Part of a small language model's weights.
Size: width 192, 5.46M parameters.
Architecture: RMSNorm before each block, rotary positions, no biases in attention or MLP.
Training: a variant of Adam for these matrices, 203M tokens, 5586 steps.
MLP neurons of a small language model. Each row is named by its layer, matrix (gate and up: input weights) and neuron, and shows model dimensions 48-143. Each number is 128 + 24 x the weight over its row's rms, rounded and kept within 0 to 255. Numbers have three digits each. A neuron's up and down rows have the sign that makes its largest values positive.
A block is one neuron, or neurons of one layer that tend to fire together. Before each block is what it responds to, as a language model described it from the Wikipedia text at the highest values.

Periods ending abbreviations or initials in names and titles, such as St. Louis, C.F. Hommert, Dr., M.D., U.S.; weaker on other mid-word fragments and table cells.
L5.gate3:113145124141181147152109113155122138124113110131126157163123133171159129109155119147124119121128130075145139138117129139117158065145102136119111111156150166137141150128085075140136146112148153147127097168104137145098150140130133138102093111105158169124167113133089107173122119163136153116
L5.up3:136114114087155113132148138141183150141120114143156158144125129116122145123130144126139123155112077083127107098089156151125105086128118141115116132145161103116142149144128130151119128124097141160122180101184136144121118092132109116173070151113136139178114085154146142155126152140152113094
L5.gate190:141143114090145154150059096112109112137158118088167120150162109100114087118136160135154108119137116182143104141129128180132138093133116162129157128171135148115143146151146134113135149124093121140109150135129122124132134129122141114163131070155137105137124120156121136185105100126133151093
L5.up190:103161121125113102125123149083153138094161136131165108126101114119156126155139139134114133134131130153127146131112167120143118093076145098111182155126117130127138156203115145133104070121131151147119138150125113138138123128115103105104165150088137143117151132153106162127140108097089106156
L5.gate260:119159154135113145123119113169102128143098138116160097119123098120135109124122167140116093124130109131124135091147146160099146110141108137116161124130127120165131110144133131091121133115147149150107152160139123100077162159092105179081117150129163086106103130169120126180136130172136117114
L5.up260:113133124124147131140145099124108125172117154150116088148145102168107137106126150109132113106161128170154164114113151106168142113126121102120109104077126098136168110146105064145107130150120149118155118158125185120115152130163153158093091102161152073107129138106133108112160132125129134095
L5.gate265:134186145145132123158125115127107162128111097116121093143094123104186153136127150108099116132114186139095105129162131149136133096121093129170133134147086124111100108104119099105173146136135127161107170127122152139101136133143101157105090121153148150142082143108096125105111151124110125133
L5.up265:107113124139139142143110132082138123122131139114142107134136109142150147127107100145122102116133135135128154108121150165106103114099126151111100088150102115145114119141112140130107135148131124153125160133149138139103090142133171129103112090109148157123130093164117089140098165155152132108
L5.gate442:145187143143128128129107144115104130156155123065119129117169089147192153105121139124132133161136183128096152149103148112125159132131156145106109148117137150180100127125142118147132145134125145137099157172091140146140114133136145170114102166186140153152122119116140145144123115145105141108
L5.up442:077159106159106106109098157135146097126120161125119108109125121121154139102130130112160149166130107115119103115146157101145113122123127146123095116100114096142193173161139115138142157146116129147126106155125129099141130117096096127142158157167109126105159102128108133162102118122139162106
L5.gate459:160106092154152072126099121102111116122155100089144116126123142125119114131113172129147141128095136141129130136137121127129109155100137150083132168126107176150125163162143122127168115157115155155101126112114145157120154127131124145154122176163091130142113153098146128137136092151133094121
L5.up459:104118098116104120097114098138114154144125131117139164157129154144124180147100146131145173166136154123119135103133202125126122162112167156160148126098122195137124125137110136130114113104136120139150091165146176138112114098101072094181146118139115150098113152160130159130112112133143078129
L5.gate461:138143142143122132148118122101128147160130115115145142149127127120134098127146143140136114116082139151172154123107139165166125107095118149085119125093154132148129112156113129117140113151144150139113143162115107124119080172128152151145149118155164118129115129110111118137151153157109090156
L5.up461:137141129105136125107126149140130110106150140131139111172099108160127152118129144156159136180111129129168169086155105123139119113106106118106110131145149134120110108155121093140132070134194166161136128132111162141105133099116122117092088109114121118159125137142146135136149127139105100096
L5.gate465:126161128144095149099129118158147148157117108147150053163115125086136091099117127130073078078101101116148109136111138146146165065088124133116122111162096144177122133160145144116103145128191156174121134113094134108159164129137132127138158131124096107122113168139111106142143115145098101133
L5.up465:149153192088098143138131146075107101127123156147143137138094127135102144083186138100127144147148163126179155144104200105143126119113156155145123108105130173092112106144109143121126155156165099142100118104091135130159149139115156142096127106135139118114148117111127117156114113128135104143

Inner subword pieces of multi-token proper names, mostly people and places in lists and tables, such as Alvarado, Reykjavík, Gustafsson.
L3.gate194:115133124115110092139133127115160159140158151075120165132116120187132131086083115128116129136133150081119117128124154138139177100154139088138114080164113158113127143161165170123098175154102114106096153145097182141134153120131158113046120148144113125140094151100129147089157127155107129121
L3.up194:125150118132131142175119133113112072134127089133143174122119122122153082125144175128138102132108144148131117156092141119142126089117096111099111115140097085142139123130093155130140130130081126172149145107143116146156090105138126108170107152116087118163140107137134125075122088081103151159
L3.gate299:165142160123120141160141099130142129093145136097138112110155137151109132157150139140132139119107122083129147116133109134149187115117142153155111131129118155210108144134144156055165145139087137148092119126129151139170119119136159104096095109152209104112115153124149119090146104134097109132
L3.up299:162135096100122119103192105118101111112122091076119146141110160140142125142155107153172167137158107181116136132090138108153166102114122144115143077134135139170093099113122142120125116153149144092144171107128103129182160095127188115099119128113140127122118141131138145118140108133108172100
L3.gate446:098125092153170090165134122110125108133111156106133154119132085101126139147095137130160121112107115150135148170087169154125113139112127133143169115150117143089138155133120163113184147150077106125114109115150114135084167094135160120098089142132131104136147121100134123163146138119099108121
L3.up446:112107135133125090120110109138151158090111134097086151069117090122095136145131103137155120144150147157141122149109193113099158150110161077142136111123104105095093094120114135115135120164112119119152136133108140176171164089153149096144116123096137105105110110141100118090159107115148124101
L3.gate511:135143130151161119122120122124112142123105142130110142090098100170131117133119095146099111130144165151153110120094124183118137103144132148142138117120133135127137161139114148122210175145117116103146108143103124126128151127144167106085100171152163138144096146122156116095150152144144101132
L3.up511:124149085095100107111121150144077150142119134105103096095109138145073149124115151151146167145155136159106161142089163142144107113123118132136154113188144124139148108191123121129142128142136086128136124126135149156120125108121152096099137203136148152123152148137126132131115132129128113186

Final word pieces that complete a split person's name, first name or surname, in biographies, lists and tables, e.g. Jim-my, Har-old, Xav-ier; occasionally ends of ordinary words such as Criter-ia.
L5.gate59:138101130113139127075135128160108172106104161154094079116118121123102085129116116090115145111156108134118128123120184127163114093134124155147061104131103104127137149132096111140142119113108122125110099122194119096135127122138125158137141141146123087139160131128151087142153108117118148165
L5.up59:075107079068117132137125155104106126119136154148159172110127111153122120129135163126174129183153142108110160150096164110112101122139149097147115124164096104136131085110095124119104081153119138165072152097170139102125096124142177106110120120130159146103173133102170137120129158153143104131
L5.gate65:144160130095121072132121127158121117070114146091117162133145127155112137133116094152132109116124119142119115081100086134161114151139125132146136140155194190148092136153157128120137084126094131119143114117103090130113080083131142140119138120166156078133117127149172163102118089146153106140
L5.up65:155108115116148151161136081098153131119128106135094136069136090137101159111124157127161112096114087151095138122120181118096115150156116112140117135123141145088139129112126118149118172130100134126157116094093126119134126124140128112106134180158127150085164148125186149108094130107151154133
L5.gate99:141174108143111119139135096158111132107126113131127111128133172134163138124085119120124153125186118141134167136139099181126142129133176123123105196147150109112165113121131153150091109071157120110108111090136097116175168149140158162139158146207104093128099119107151094101109102138151085129
L5.up99:121123122126114134130143127102133098145126142149122095091145091111122103135110111152131164157118137113096174074117115133119119157130120091105090092148103086091101130096115165164104104162123164148159144143108130154132127168068163119075132159139112119117122154148172120123105127099144162114
L5.gate137:161139122157137119101132101096097108118111137123117113120154102127153146113129129148148126118126119107139150104134161132159127128155101100107094127102127186086121153106132146108202113141137138094161101133146093099078152133093164125083099141139137094138109129098139127118111124151075117129
L5.up137:136162117088098072136172178122110112115106122132126143171094159135129073117155153133198164150148105139088164139103115125139118111116150093122150136169142171105114126117095189136135106124120144158123114107164127132141145096141138120124155179121136138124170104121107165163125129130097129124
L5.gate326:124150142127089099095117130105088124165043112152157100162120163124115077122129133118096136093099116137128102127154153117156136121122128106096112128152095132139113167106156107088114139110128165098102109128127123132091139090145119162131132135147115117105087099104085148152107136132131059120
L5.up326:102123120122125153150130134153144168134100139113059100089156177126125132155142137142100144130156089138125106092139118132130165167132110108146157100121116172112163123152179135101097074114113129170109136126098095084107123160100126180152127142117103127126135131119128138135126133143073129158
L5.gate336:148202171101119127163133126135105153090107095123110117119125131186156130118138125124164111069125125075098132132117133087126120142177077128141090116131067114164115155120156094124140144109104136151144152135179111135130133119140139096101101119145120104134112163091149085141152124137130107161
L5.up336:115110140099156081154147145132135111070128159117132160117139119125106126118153108176125141122109103137120127136108124117099129115078108127122146170172109151093120135117173146139133145144132112147083119149136095124066093155053138107136152176135133117105168139138117141116129143172113128102
L5.gate340:102169118098114109112111121098142144142184077089139149104121129119120144117156157151149135114131109126139159122145182169103134087125126132152126129163125181130121127160188103108134138117134158165115148133099075150104140118159107108150087117161171105140122165140140129145143111131138133140
L5.up340:112117110068132137107155131128120111152093128135095098124137148116110166094140158083150126108126151171106152091108142102138098136112126100126144132133179106107129126162157131122089092157142134088095150144165135106143119135115139080110115157164137105108129144139139170133104117133112172142
L5.gate389:174177153168153166115095161152149148110109110134100118086149101115123149132155142105113124092101158162105139104137165132072114149097115115178124148139133113147131136099174116135109144146143153151120124119133112135139131156122132107111092153134132124104147165142113132132098077200108130157
L5.up389:132100134130092144099131147166125121066135100098103140092141130107165141129140161146139109122131104124112139113110107134093115113147122123124138161107121163135114184133165100142139138150129132123109140131158081141103150163100161111163107100146132128123104151129119142119108121139135128163

Periods right after a single capital letter inside abbreviations or initials, like U.S., D.C., John C., and No.; also mid-word fragments of names.
L3.gate331:163192115099150088121121138124125139132116108104147101080142155134143156117101171150123154121175151118149168107138124136138122158089117109155147114125092171140114087128121122099113109163143143151088140115131144131117127148135142147133124110092114103125146156142150113120162134111103097114
L3.up331:128119133158093118107098138140107143094132128108147101123079104150166133143119126129168118165125080120139146146151142140138146106111129136115114140119111105103118110152114103153147171140178160142109115084152134192160126093104109111128125125089130139106144136096152143141172142076082140141
L3.gate359:113180115098136108129144111132117125128136107115148106134145138127133096143114110136131132120143103157137118108149185112133185119088128160086135093096118143127091105128138114131137149110112133149110105120098122158113095154145112134122116097114191148126109157133109119118159151193100105139
L3.up359:128154085138105135079138164120145134125148138161109132125165122144108126128148119176146116157109134106170174131123150122120122089132134132156162126136112093107121105171113129122152105095142153154118138144122136129103145104121178159147100119068108135114150160123125135155131114079115127163
L3.gate360:106145122122134100141102144105119149131193127128132156125121113148112122121192170123110142102111161166124141146127147119130117129113143085105149169142124147121139118181105106149162076146160130121107133136144140122106141167130129090109110123122091127128134122138147130143119174109065125103
L3.up360:175128163111157089131135129147118147162126167128148124117139150145159153133122153139126160133176108125106149137094167168101188130111116134107170132140134119123137126129139136134110129124087140197109113145134156136108136085116120138148156166139127093085117136143117112126104101154108122118
L3.gate365:112167133127131108095077118103137108135116137108161106128106119147132145114175139116133116165118123114152141146134172118115140063107136094143177113134128148101114116143129107116153109138156161181105109150128144116088156173111141172124128139122113099122161148124181153134165170090138107125
L3.up365:107137122131118126129134122113142119120066104114134130162136104119101139181119153141109114110082149144104134126139143099154151130084132103082104090162108116136151119143132093137140136098171163159116104101131125161114113149105122157124112155107117108112080143126101177134096136123118141164

Final piece of a proper name (usually a surname) that already appeared earlier, often opening a sentence, such as Bailey, Dillon, Beltrami.
L4.gate76:112140116127141124142123109181157172133151113168127089148136085136121100135132150130131080111112103085161132135183102119185091113130072147074142130122074138109118149114150145122152149138114169105162153152084141115099127165087115126098150160117169117124119128104117153131145127139138143140
L4.up76:089120070095128078098129141139127112139091117150125120117116093145128103138143138080139131165136089122152153134086164095150098163117110111111086100136114104113130110117106138154131150177123124097164121090089070134113149114152116114105147151123112132131136107080138139108108090105151153122
L4.gate460:134133129077139085145102107144140145105106115146093116130123089151138101168117131148137101128121063136139155115156123173139118137144103192121135110122117138123098148095135107119147132160120141121121098131121074166093085165109142133107127145151196103152091091096158126139156153142100150144
L4.up460:116156125149135133125099144144130154169067130149150104174099136125146086105123135123114122104120132123147118141140099140120090178151110133117127121107100125121103130119122173112148134179150131118108125106088126134097140142146122127140113163104143144114113133124110140113143154094091119151